MLP neurons of a small language model. Each row is named by its layer, matrix (down: output weights) and neuron, and shows model dimensions 48-143. Each number is 128 + 24 x the weight over its row's rms, rounded and kept within 0 to 255.
A block is one neuron, or neurons of one layer that tend to fire together. After each block is what it responds to, as a language model described it from the Wikipedia text at the highest values.

L4.down652 [148 109 164 116 101 107 163 136 101 143 143 132  94 127 151 131 142 116 145 176 111 133 160 130 124 151 143 109 147 150 121 134 133 116  93 114 175 161 132 101 119 138 141 129 169 135  67 112 130 157 108 169 140 109  95 143 152 137 106 188 126 158 115 140 153 103 107 174 113 142  59 106 117 128 125  90 142 189 101 110 130 113 153 157 121 146 132 122 145 121 163 167 133 108 111  94]
Short word and word-start pieces. Short tokens like and, or, de, Re, Le that can be a whole word or a prefix, e.g. de(gree), Re(gister), Le(ague), or Spanish/Portuguese de in titles.

L3.down42 [100  67 144 152 191 147 116 134 120 133 139  66 142 137 108  89  72 109 138 180 144 104  98 113 127 127 177 119 191 108 112 119 132 131  95  83 128 137 102 147 143 178 147 106 136 125  82 151 112 102 138 127 135 131  99 119 123 112 144 154 126 122 111 120 161 116 120  82 114 124 122 130 140 126 131 103 144 116  94 156 130 136 127 111 102 167 127 155 116 119  96 114 118 161 106 171]
L3.down66 [ 96 118 133 115 103  91 147 116 115 148 132 118  93 126 119 164 115  88 120 169 122 144 148 124 150  68 170 155 171 126 145 103 166 124  83 151 145 116 150 109 136 131 137 136 149  83 122 162 135 131 132 135 142 145 126 140 134 105 152 130 119 111 152 137  90 118 166 118 156 110 100 137 141 105 142 127 155 109 135 149  96 131 154 100 166 112 104 147 141 147 105 124  90 122 132 142]
L3.down98 [177 126 117  96 147  82 188  79 133 173 105 136 114  83 159 140 162 108 115 129 171 138  95 106 134 141 180 152 151 149 161 140 120 112 101 111 137 116 154 120 117 142  95 171 154 117 144 116 121 157 144 130 149 110  97  92 128 151 141 118 122  99 128 147 126 114 108 161 106 126 117 121 129 128 101 126 119 141 151 156 140 108 166 107 139 130 114 186 161 124 127 106 117  85 174 155]
L3.down118 [134 128 145 126 146 115 107 129 124 174 143  97 114 137 114 154 139 110 105 103 112 144 125 108  96 192 137 133 147 103  95  99 164 161 138 113 127 169 113 136 137 120 120 130 156 103 165 115 130 139 141  87 126  95 130 114 158 142 123 162 138 113  92  94  87 157 119 112 161 148  87 157 105 108 153 126 129 107  82 116 124 141 136 120 132 161 123 134 167 145 174 120 148 106 195 158]
L3.down143 [131 164 143 169 101 122 110 108 110 165 160  87 157  89 106 129 148  77 110 118 101 120 123 148 153 132 111  97 153 158 108 123  82  90  92 114 111  84 139 144 122 130 114  95 147 133 133 147 172 119 156 155 122 160  91 106 149 144 127  98 127  97 150 115  80 183 124 113 154 148  91 136  86  93 103 140 111  85 142 126 162 134 121 135 191 115 154 116 109 126 100  88 131  91 169 138]
L3.down202 [178 169 147 140 132 130  88 104  86  64 112 137 106 119  96  99  73 114 102 109 152 143 120 148 145 125 109 116 147 121 133 119 128 153 126 137 140 103 138 131 116 189 143 115 145 120  78 147 132 115 155 123 122 151 166 129 161 161 124 139 142 136 116 115 120 127 176 109 118 125  87 132 152 145 187  97 108 156 103  90 116 120 128 153 106 128 118 143 123 108 155 122 116 149 116 164]
L3.down273 [129 146 128 144 142 133 122 120  72 172 133 123 155 112 121 135 158 126 115  62 143 142 149 176 132 136  81 120 111 141 140 104 118 124 120  75 149 174 135 140 105 103 150 112 112 108 137 112  94  90 112 130 101 122 110 139 172 161 121  91 143 162 141 160 115 155 105  98 150 148 153 156 127 130 131 135 128 145 140 100 122 130 112 122 117 105 151 141 148 186 152 122 115 127 140 120]
L3.down279 [141 133 121 130 130  77 134 140 137 131 123  79 129 142 126 142 151 151 167 130 160 141 149 109 153 160 147 100 130 174 104 132 155 130 115 126 137 111 109 106 167 133 136 148  98 105 142 113 110 140 167 118 133 134 128 113 108 145 118 128 143 128 125 162  95 125 160 132 142 141 149 154 125 139 124 110 133 121 123  77 182 142 156  95  89 112 103  72 146 149 128 101 116 145 116 155]
L3.down295 [ 95 150 120 142 139  97 129 136 142 132 138 112 106 113  97 114 117 127  97 122 152 154 151 160 150 151 119 118  98  81 134 155  94 169 117 115 142  95 126  69 130 164 129 101 117 153 103 114 121 118 125 112 109 143 139 140  99 130 118 136 143 189 118 141 126  89 112 123  94 125  95 139 130 109 114 130 108 127 116 158 192 140 164  85  89 123 121 155 129 189 160 125 136 118 147 145]
L3.down335 [173 161 124 132 139 142 164  95 120 123 180 165 137 124 104 116 132 120 132 107 150 106 109 103 153 125 125 135 130 102 168 149 131  80 125 117 137 111 148  90 111 138 127 127 105 103 192 167 126 101 117 159 140 113 145 111 140 130 115 102 132  92 183 115 132  88 146  92 128  78 131 122 156 110 138 102 149 148 140 147 116 145 117 126 125 101 108 117 148 115 141  90 103 113 191 199]
L3.down345 [133 148 183 161 103 152 145 143 133 116 126 103 113  75 129 126 100  94  86 107 128 123 123 164 123 157 148 111  90  83 120 116 109 119 166 128 167 124 164 132 148 109 141 120 127  82 137 133 117  98 113 127 116 138 153  81 131 170 111 107 120 111 131 141 115 138 141 101 120 122 142 118 130  94 128 111 117 104 142 193  99 160 131 112 154 128 108 113 131 112 111  59 127 164 165 147]
L3.down361 [ 85 136 138 132 109 114 117  95 116 123 108 131  88 102 119 124 115  99 138  88 132 111 162 141 123 141 147  90 132 131 152 115 128 125 117 139 159 138 130 133 122 151 110 137 141 162 108 114 172 116 127 124 123 108 158 147  59 153 124 130 165 141 137 153 125 146 141 118  76 123  85 140 145 169  99 133  91 112 173  92 100 132 128 152 150 147 131 137 117 144  87  78 154 117 174 134]
L3.down393 [134 129 139 157 130 113  77 122 136  96 142 112 140 118 139 113 163 102 120 101 134 141  83 107 108 101 157 102 111 114 129 149  99 126 143 201 143 127 129 114 122  75 171 137 158 130 132 101 136 183 131 134 165 113 153 132 111 113 137 139 113  93 143 102 146 168 136 139  80 157 110 144  89 114 130  92 130 100 123 173 138 172 117 155 153 174 116 124 122 101 102 132 137 112 142 125]
L3.down485 [147 155  85 123 107 116 136 126 137 134 156 117 118 105 135 113  72 127 189 131 121  87 125 109 110 116 148 157 130 138 124 156 156  95 148 139 140 119  99 152 105 138 114  59 133 116 102  89 131 148  86 161 104 119 125 137 133 162  98  71 166 111 112 184 127 111 143 150 130  97 152 139 151 138 133 118 160 104 123 120 104 135 129 131 166 123 140 135 115 114 131  87 153 148  50 135]
L3.down576 [115 113 159 175 127 174  87 149 120 179 118 113  98 124 137  87 131 128 129 125 115 134  71 127 111 103 135 112 139 159 150 144 112 100 131 166 146 104  77 118 112 138 120 126 129 124 108 138 167 159 137 114 132 117 170  94 147 141 115 129  81 132 163 154 148  76 107 212 125 120 164 152  99 140 137 115 124 109 159 126  83 110 110 146 128 171 104 119 150 129  95  97 151 115 136 140]
L3.down744 [ 91 167 148 110 126  91 146 105  89 129 115 131 114  65  99 138 164 107 118 106 132 176 182 141 147 140 128  83  93 119 162 128  88  93 132 114 127 133 134 110  85 105 125 146 129 103 114 128 132 190 134 136 149 126 159  98 144 142 159 118 146 130 132 172 129 136 125 148 129 151 121 148 130  95 136 123 163 106 150 125 137 124 141 129 133 118 159 167  83 125 119 146 106  92 133 124]
End-of-unit boundaries. Token closing a long span: sentence-final periods in biographies, ° after decimal coordinates, dashes in ISBNs or year ranges, and final pieces of multi-token names (Featherweight, Liberation).

L5.down500 [108 134 116  94 102  80  79 169 146 130 115 168 153 122 143 111 126 156 139 122 119 147 108 125 105 122 110  91 199 118 131 123 138 161 127 107 120 117 114 128 141 154  90 114 135 169 142 160 181  87 177 140 119 108 143 110 137 139 141 125  85 136 115 100  99 109  93 129 126 158 137 141 129 121 138 138 125 142  96 108 107 134 123  93  86  95 120 122  82 101 114 151 114 140 160  94]
L5.down557 [121 111 153 134 132 141 166 109 154 137 110 140 142 103 164 135 116  89 136 118 149 124 115 128 126  99 167  74 147  91 137 118 108 145  99 135 124 119  70 151 154 119 142 133 119 139  97 165 130 135  98 104 101 147 118 146 143 112 175 135 155 103 134 137 145 156 127 102 131 134 134 110 130  92 134  57 114 105  81 156 101 106 134 111 133 113 159 141 141 123  84  89 119 159 122 125]
L5.down712 [164 152 156 127 136  79 164 132 138 133 152 147 127 121 120  63 163 151 111 115 125 111 110 110 112 107 192 135 109 130  90 167 124 124 119 114 126 103 138  73 138 130 125 119 140 139 129 140 172 115 177 132  88 119 125 131  99 156 148 150  86 120 124  82 132 126 165 135 112 161 121 134 131 163 151 123 126 116 134 141 107 105 119 158 145 117 141  97 124 133 106 140 172 150 140 137]
L5.down716 [183 138  79 122  94 122 122 137 109  77 131 163 150 136 105 170 109 140 143 126 100  97 157 132 134 120 125 112 166 138 117 126 104 111 130 117 194 151 101 100 131 141 114 130 137 127 114 137 145 142  96  80 150 165 102  81 121 153 118 165 167 145 159 116 137 139 124 136  58 173 102 144 157 107 111 146 107 140 120 133 128 138  93 121 107 147 146 116 119 141 156 153 145 122  81 150]
Mid-word fragments after an initial letter. Fires on the second piece of a word oddly split after its first letter, mostly the e in m-e-eting, m-e-ans, M-e-adows, plus B-ill-board, sym-b-ol.

L4.down523 [143 107 128 143 103 145 129 124 121 153 102 123 111 147  64 106 130  86 115 115 172 109 104  90 117 159 116 153 143 174 100 126 135 130 155  98  86 153 149 104 124 149  94 126 129 130 120 124 163 149 103 114 107  94  99 167 175 130 110 118 154 110 113 141 135 124 149 172 127 170 141 113 171 151 145 126 144  94 131 137 117 157 149 107 134 115 141 104 142 121 116 131  82  70 102  85]
Mid-word vowel-led fragments. Second word-piece right after a short initial fragment, mostly "or", "amp", "ational", "en", e.g. N-or-way, Ch-amp-ion, direct-or, n-ational.

L3.down27 [144  97 126 156 129 104 143 144 139 165 155 135 123  87 117 119 127 160 156 123 113 130 135 164  85 143 131 106 165 133 110 141 117 140 134  98 103 142  96 125 122 133 107 170 170 112 115 112 102 154 101 145 135 153 192 139 109 144 160 139 133 113 102 109 125 138 128  82 152 133 109 112 115  97 128 142  95 133 127 107 117 131 103 125 168  85 160  88 199 105 149 126 111 139 112 118]
L3.down53 [136 118 124 159  78 139 157  88 108 169 151 113 105 150 141 101 109 160 119  91 146 105 138 142 115 114 174  82 100 151  67 108 163 122 123 126 120 188 145 119 142 121 145 123 111 167  89 111 141 109  96 148 133 161 117  92 118 128 188 158 148 139 124 134 146 112 153 149 120 143 146 135 134 137 155 157 156 108 150 144 147 115  97 122 120 158 116 135 117 145  99 155 128 102 150 104]
L3.down135 [123 151 118 173 155 129 169 101 113  74 166 165 131 154  60 132 107 116 151 127 147 128 142 157 132 134 108 106 170 136 147 147 148 173  85 127 150 118 117 106 135 163 158 137 110 155 116 156 144 137 142 120 130  85 155 132 137 162 144  98 137 135 116 130 151  88 150 131  93 151 127 132 121 107 138 158 105 112 104 130  72 111 111 123 153 115 126 150 144 104 140 156 124 111 153 148]
L3.down158 [118 147  95 110 126 145 154 108  95  83  99 174 138 141 116 117 122 122 139  78 113 140 145 128 178 106 137 126 135 132 156 143 125 101 105 115 114  89 129 145 154 118  98 130 112 123 128 152  94 138 105 142 107 140 127  81  94 132 132 112 179 144 172 117 128 136 139 171 123  94 141 153 165 120 156 107  81 117 130  89 132 114  94 123 152 134 181 146 126 194 112 160  95 134 132  93]
L3.down264 [146 109 121  89 174 129 117 100 115 110 124 121 111 146 104 107 101 124 132 134 107 157 124 159 105 113  80  84 118 142 140 142 128 192 128 144 138 102 154 121 146 107 105 117 105 100 137 149 162 183 142 125 134 141 124  77 165 124 147 162 139 131 133 138  98 149 136 135 134 146 116 113 139 121  98 110  88  89 145 122 126 153 160 165 156 130 166 130 124 177 169 155 119 100 151 162]
L3.down267 [153 109 102 132 121 127 156 148 121 132 154 157 114 138 125 111 101 146 169 121 134 145 154 111  95 121 116 144 150 120 112 156 104 146 136 116 110 106 101  96 111 106 152 115 160 150 106 113  92 132  97 136 160 123 146  89 117 122 116 103 103 100 117 121 144 108 122 168 105 142 138 127 142 111 168 103 160 173 132 161  77  97 121 112 102 126 140 145 154  93 144 150 106 123  91 127]
L3.down268 [154 131 164 116 161 142 138 145 133 124 140 127 161  93 141  91  94 107 126 141 108 164 161 100 154 112 123 126 121  88 121 105 104  87 183 119 134 132 140 117 117 127 136 180 107 152 109 152 110  86 113 150 130 143  87 146 169 121 104 145 117 104 120 107 130 131 122 112 122 119 139 121 142 158 141 119  74 125 143 146 171 116 136 127 129  70 140 120 122 119 155 197 122 129 155 131]
L3.down316 [142 149 132 128 137 161 118 157 139 112 139  92 148 125  81 141 107 113 156 144  77 150  77 116 102 142 109 110 130 125 102 109 123 133 156 140 139 109 155 118 124 125 120 151 154 167 187 116 124 102 116 161  93 148 158  94 137 124 109 103 180 106 129 162  69 124 126 120 115 141 171 116 125 120 115 118  87 136 122  73 110 109 130 137  92 117 136 148 125 121 122 141 145 136 143 197]
L3.down366 [112 115  92 134 123 122  75 141  92 143 105 128 137 115 116 144  97 169 116 120 114  96 120 138 150 130 168 128 129 169 119 141 121 121 140 132 170 125 178 152 102 143 134 132 131 158 126 158 131 162 153 166 133 129 116 112 183  98 123 121  87 154 113 143 135 105  95 174 178  91 193 158 156 157 139 118 148 132 122 141 145 114 101 146 120 127  93 103 148 124 156  74 126 174 160 133]
L3.down371 [170 116 112  96 134 127  88 126 132 141 125 152 136 109  67 139 145 105  91 173 104  85 129 151 113  85 111 129 131 147 117 103  57 152 167 183 114 132 103 146 106  87 150 109 161 121 115 114 166 121 153 109 154 147 172 122 113 130 129 132 161 127 115 100 109 148 139 159 107 133 116 126 160 125  65 118 124 103 137 121 132 120 110 129 123 130 132 135 149 130 127 104 153 131  99 140]
L3.down380 [162 122 144 151  84  97 159 147 116 128 122 162 116 172 155 153 130 146 152 150 146 190 115  97  82 121 114 121  85 129 114 152 137 129 153 138 136 143 196 111 118  98 120 141 150 154 136 126 143  98 120 109 114 104 126 131  95  84 198 118 169 152 119 101 106 124 106 123 113 122 113 147 145 104 135 104 129 124 164 164 176 189 160 121 133 156 139 146 119  99 126 150 150 138 128 177]
L3.down419 [171 154 168 146 132 105 140 117 154 124 153 133 110 136  93 141  93 109 122 132  97 145 100 163 114  94 114 115 158 156 102 165 134  88  99 122 141 108  74 164  91 112  91 103 160 169 127 128 125 154 121  95 115 170 126 114 138 140 133 163  82 152 142  94 125  98 118 113 128 161 137  99 120 111 133 116  90 149 138 132 124 154 136 149 133 154  81 127 113 112 151 124 161 112 129 192]
L3.down493 [131 149 118 123 113 104 115 131  91 154 159 152  97  94 136 113 104 133 122 124 167 163 115 172 143 142 141  89 113 136 120 150 138 157 151  87 132 140 174 155 132 176 132 122 129 178 148 125 144 127 121 146 154 118 134 111  98  99  99 107  99 101 107 146  86  86 151 128 113 156 132 130  98 120 118 133  97  96 114  97 119 116 116 102 152 144 115 145  99 128 110 106 155 140 104 127]
L3.down584 [147 147 115 114 122  97 136 131 131 129  95  94  85 153  68  97 152 127 102 133 130 134 125 124 108  92 124 105 162 159 134 125 152 112 102 152 155 127 144 144 106 142 137 121 141 117 103  61 133 174 120 138 115 152 131 126 119 148 138 144 107 144 112 138  95 168 100 157 157 125 153 107 157  95 114 145  96 108 164  73 110  76  98 133 120  89 114 111 158 151 125 121 111  99 129 159]
L3.down587 [106 123 137  87 123 112 126 157 182 129 144 167  95 128 117 147 116 148 127 141 117 120 133 107 115 113 141 143 175 148 143 131 111 161 151 108 156 116 104  92 111 106 128 167 159 104 156 128 142  80 124 169 174 155 173 145 145  49  82 158 123 140 102 128 134 121 141  78 137 160 136 123 151 165 118 163 106 127  94 126 144 160 164 136 110 124 130 124 131 156 153  89 149 119 124 140]
L3.down711 [176 148 112  91 136  65 136 113 127 132 129 144 150 137 134 122  92 131 151 133 132 128 106 129  72  95 104 117 131 117 139 152 106  92 119 123 135 153 143 157 103  82 161 100 123  99 127  97 123 147  86 142 165 176 118 155 157 109 120 149 161 120 148 106 159 121 123 113 118 119  82 116 159 134 125 104 136 145 142 155  84 116 119 102 152 139 137 140 148 176 163 163 115 119 111 111]
Word-initial fragment tokens. Short two- or three-letter opening pieces of a split word, such as de in death, ro in rowing and tr in tracks, plus Romance name particles like de.

L4.down516 [ 94 154 124 139 129 104 125 157 120  94 142 113 119 154 142 113  79 124 118  69 121 134 141 141 106 131  79 116 101 158 117 114 121 132  88 105 111 123 120 126 151 119 147 100 134  68 131 103 100 139  75 174 114 115 148 122 175 191 158 121 111 121 184 121 150 103 108 136 138 120 130 125 152 101 121 133 146 143 112 188 112 118 138  83 139 122 109 168  76 130 146 117 103 167 163 148]
Sentence and section boundaries. Fires on sentence-ending punctuation (periods, closing quotes after a period) and on section heading markers == or === in Wikipedia prose, usually just before a new sentence such as The, In or He.

L3.down18 [138 136 162 130  67 179 125 164 106 120 117 145 155 163 119 153 114  83 109 140 176 103 136 122 111 101 129 113 135 133 130 126 145  98 112 126 107  93  98 103 120 138 116 139 115 146 190 105 146 105 126 104 134 128 138 104 169 102 123 158 141 137 165 150 146 135 125 150 122 147 178 164 135 112 120 103 130  98  77 113 112 121 160 163 136 155 122 145 133 140 100  90 151 120 164 148]
L3.down36 [126 127 105 119 121 135 135 140 136 132 168 123  98 157 161 169 136 163 138  75 115 170  92 128 142 178 130 143 135 143 117 120 128 101 152  98 113  93 140 104 133  79 138 132 101 178 146 144  93 118 145 107  92 121  88 128  99 107 148 107 154 151 119 126 122  98 141 141 138 156 124  89 137  89 131 152 115 105 150 107 119 118 175 123 144 108  72  92 161 124 143 154  87  93 107 140]
L3.down70 [ 97 119 145 123 140  85 102 104  82 124 118 137 160 148 151 177 127 108  87 134 162 156 136 120 128 126  92 180 114 134 100 163 163 170 137 129 185 121 124 128 132 133  98 130 114 151 123  65 146  99 109 108 168 152 132 132 138  82 109 119 141 105 118  95 143 154 136 158 124 129 120 124  99 131 151 134 168 167 128  99 159 103  96 117 113  80 142 110 138 144 143 158 103 132 101 115]
L3.down93 [150 168 114 131 160 135 145 113  73  86 108 123 134 144 122 134 152 143 117  82 148 135 118 126 132 106 160 132 115 138 150 104  96 133 119 154 139  97 100 144 107 111  63 104 151 124 171 155  98 212 123 138 164 134  96 145  93 114 121 118 123 111 129 105 152 125 137 150 114 162 124  89 127 107  94 106  88 100 139 126 132 165  83 129 147 144 162 123 127 147  95  97 116 183 130 138]
L3.down105 [122 135 162 136 106 145  89 123 135 130  96 130 116 128 145 143 144  69  93 130 173 117 100 101 121 160 119 119 162 140 123 111 147 104 154 129 122 138 199 104 130 124 156 140  94 180  88 189 165  86 120 175 153 146 142 149  95 138 122 147 160 121 129 164 132 125 134 140  97 137 135 137 169 135 110 137 113 122 145 120 137 123 131 106 164 108 158 134 165 128 125 135 102 110 156  70]
L3.down226 [157 118  87 120 158 114 149 156 152  89 124 138 103 127 159  92 121 107 127  87 139 104 139 130 109 136 104 145 141 109 148 131 101 162 106 122 154 156 155 135 117 115 123 119 117 111 138 130 102 118 153 153 172 133 149  95 109  70 154 129 116 135 180 134 137  88 148 162 165 138 113 123 134 164 118 107 120 127 111  86  98 116 110 118 116 126 170 164 116 107 162  96 169 168 137  86]
L3.down235 [178 163 149 104 157 153 112 112 102 184 152 111  86 128 127 100 141 126 137 118 125 143  92 101 126 138 158 142 159  81 120 122 181 113 132 159 162 122 147 130 172 111 133 102 173 144 118 145  87 129 118 129 147 117 112 145 148 118 129 164 111 173 111 154 119 114 105 133 128 129 122  87  83 121  59 138 103 160 111 125 105 128 120 127 154 140 117 136 109  89 121 131 115 136 108 121]
L3.down252 [ 97 143  92 129 166 128 159 134 119  99 164 133 167 124 101 146  51 135 100 121 158 179 155 138 111 103 128 118 134 126 135 105 148 172 117 144 140 117 122 136 133 137 157  99 135 122 111 154  80 117  95 132  87 137 139  97 135 123 123 147  94  94 114 132 106 141 151 171 119 133  89 137 126 162 168 166  96  97 138 128 100 135 108 120 109  80 124 152 148 137 146 151 128 139  98  94]
L3.down257 [110 126 108 135 154  63  96 121  96  95 131 135 134 163 125 125 154 134 110 114  94 121 137 153 144 132 179 185 115 154 131 130 130 157 117 126 143 123 151 110 105 131 134  88 159 172 124 144 122 136  81  91 150 125 128 156  97 103 129 114 118 137 108  68 181 137  86 142 117 157 118 110 157 137 147 133 157 167 137 111 147 130 106 128 117 103 113  97 129 115 133 133 114 131 164 150]
L3.down401 [119 104 182 109  92 147 145 105 116 129 120 157 147 136 166 146  74 128 156 137 133  80 121 134  95 133 176 132 135 109 143 123 127 114 132 131 107 122 129 125 100 138 123  83 132 171  91 158 150  73 119 129 166 151 116 115 141 139 133 102 176 132  90  90 121 143 146 125 104 148 157 165 157 134 143 113  81 141 172 139 114 113 105 140 164 110 153 153 118  84 134  51 131 107  98 157]
L3.down443 [ 94 175 167 135 153 118 125 146 131  97 140  71 136 126 138 144 106 125 126 142 146 154 113 141 139 124  95 142 119  95 145 136 156 106  97 149 127 127 131  86 121 143 117  79 123 116 100 145 148 116 135 105 116 109 126 108 131 110 104 113 113 166 117 113 163 147 123 132 147 155 154 134 151 116 180 116 106 130 153 125 137 144 115  94 150 165 119 100 115 132 114 105 158 172  80 131]
L3.down514 [114 120 106 142 125 134 143 152  86  87 137 143 161 141 133 111  89 117 131 129 162 160 177 117  93 121 159 124 146 117 156  97 102 161 165 130 100 165 124 140 142 107 103  93 128 144 105 116 119 147 118  80 145 131 132  81 129 122  93 125 128 109  86 114 114 115 130 130 122 130 139 146 128  75 138 160 161 139  64 120 130 179 128 113 152 119 145 100 124 145 121 139 134 172 127 146]
L3.down594 [141 149 134 102 138 135 153  97 188 126 106 110 136 126 177  93 156 125 125  96 111 107 131 138 116 126  82 139 158 157 129 197 108 163 122 133 140  99 120 146 102 102 137 128 144 109 151 128 133 132 129 163  97 123 129 122 103 158 132 148 131 119  99 114 138 179  74  88 113 155 166 162  85 135 101 144 103 146 143 121 138 140  91  94 100 110 169  83 144 142 166  85 118 166 139 122]
L3.down599 [127 146 115 110 136 117 125  87 106 155  97 128 136 135 134 131 164 142 120 104 157 150  71 148 168  94 176 117 128 150 118 112  90 146 135 152 132 163 159  98 114 119 111 100 133 155 115 153 172 139 137  97 144  94  87 163 134 169  80 140 135 144 122 106 118 145 109 117 135 177 105 147 171 122 126 127 142 169 158  68 112 140 122 132  96 105 130 138 156 102 136 185 147 113  90 128]
L3.down694 [160 127 150 142 121 121 135 151 125 143  74 129 143 114 103 137 139 142 118 132 120 144  74 131 169 156  90 171 117 133 134 112 150 108 150 132 105  73 118 102 135 104 112 122  88 119  94 139 130 107 162 106 101  91 127 127 147 119 141  93 123 164 107  92 137 133 138 143 153 108 123 153  95 145  95 119  98 133 157 114 125 156 142 116 113 111  95 120 139 106  98 144 123 170  79 155]
L3.down746 [110 121 151 147 163  69 116 170 100 117 136 139 162 122 128 106 115 119 129 164 156 148  99 108  87 130 129 128 136 119 119 136 116 146 148  90 191 153 136 211  88 123 129 102 175 166 102 142 122 116 104 117 135 137 121 109 100  93 113 124 135 104 126  97 130 123 123 126 100 153 159 172 131 111 136 104 102 118 131 139 115 124 129 140 142 124 160 140 106  97 161  95 100  86  87 122]
Mid-word suffix fragments. Short word-piece continuations that complete a split word, strongest on the -ary of February, also Apr-il, Elect-ric, Govern-or, bel-ow.

L5.down399 [ 60 137 135 145 109 137 162 147 146 141 137 102 121 143 133 129  91  91 107 109 145 160 111 136 118 150 145 104 117  90 144 134 158  61 141 133  94 112 127 150  79 157 128 136 148 119 166 110 122 113 136 139 145 149 127 141 105 145 116 190 178 121 144 132  77 132 127 107 126 126 113 123 129 142 107 155  94  85 151 118 116 105 150  90 177 137 117 126 121 112 156 122 155 107 142 119]
L5.down444 [106 155 154 139 164  63 150  95 167 111 132 144 139  98 126 122 124 134 158 141 115 127 132 118 122 131 156 125 108 150 140 110 155 109 173 162 156 119  78 161 144 101  86 151 102 112 116 139  80 120  71 150  85 110 149 105 113 160 112 139  92 152 180 150 140 127 110 104 133 118 136 127 139 143 167 134  77 148 156 114 126 162 156 151 169 141 152 115  84 112 134 165 134  63 147  96]
L5.down589 [137 147 148 157 136  98 159 145 133 121 138 145 109 121 118  95 133  86 119 139 111 102 118 152  98 133 122  71 151 156 150  60 140 171 100  97 144  96 109 147  93 177 128 111  96 142  96 136 174 106 133 123  93 114  79 149  98 107 100 113 108 125 169 139 160 131 101 145 159 104 111  89 115 142 122 122 146 126 141 150 139 136 152 146 113 125 100 114 142 172 137 112 119 121 135  97]
L5.down661 [140  75 158 174 153  95 124 102 170 115 125 121 124 110 115 177 129 104 115 163 154 139 106 108 157  94 132 125  99 106 120 173 105 111 125 175 121 163  85 117 112 146  74 118  98 102 108 149 138 151 122 120 126 148 152 134  98 115 104 133  76 181 135 131 140 103 128 103 127 145 156 140 138 134 146 132 137 129 103 119 129 163 157 166 117 140 112 108 134 152  75 118 102  85  89 164]
Dates and time words. Month names that open or sit in a date (on October, 31 January, Born: August), the final pieces of time words (late, later, early), and adverb endings like -ly (equally, annually).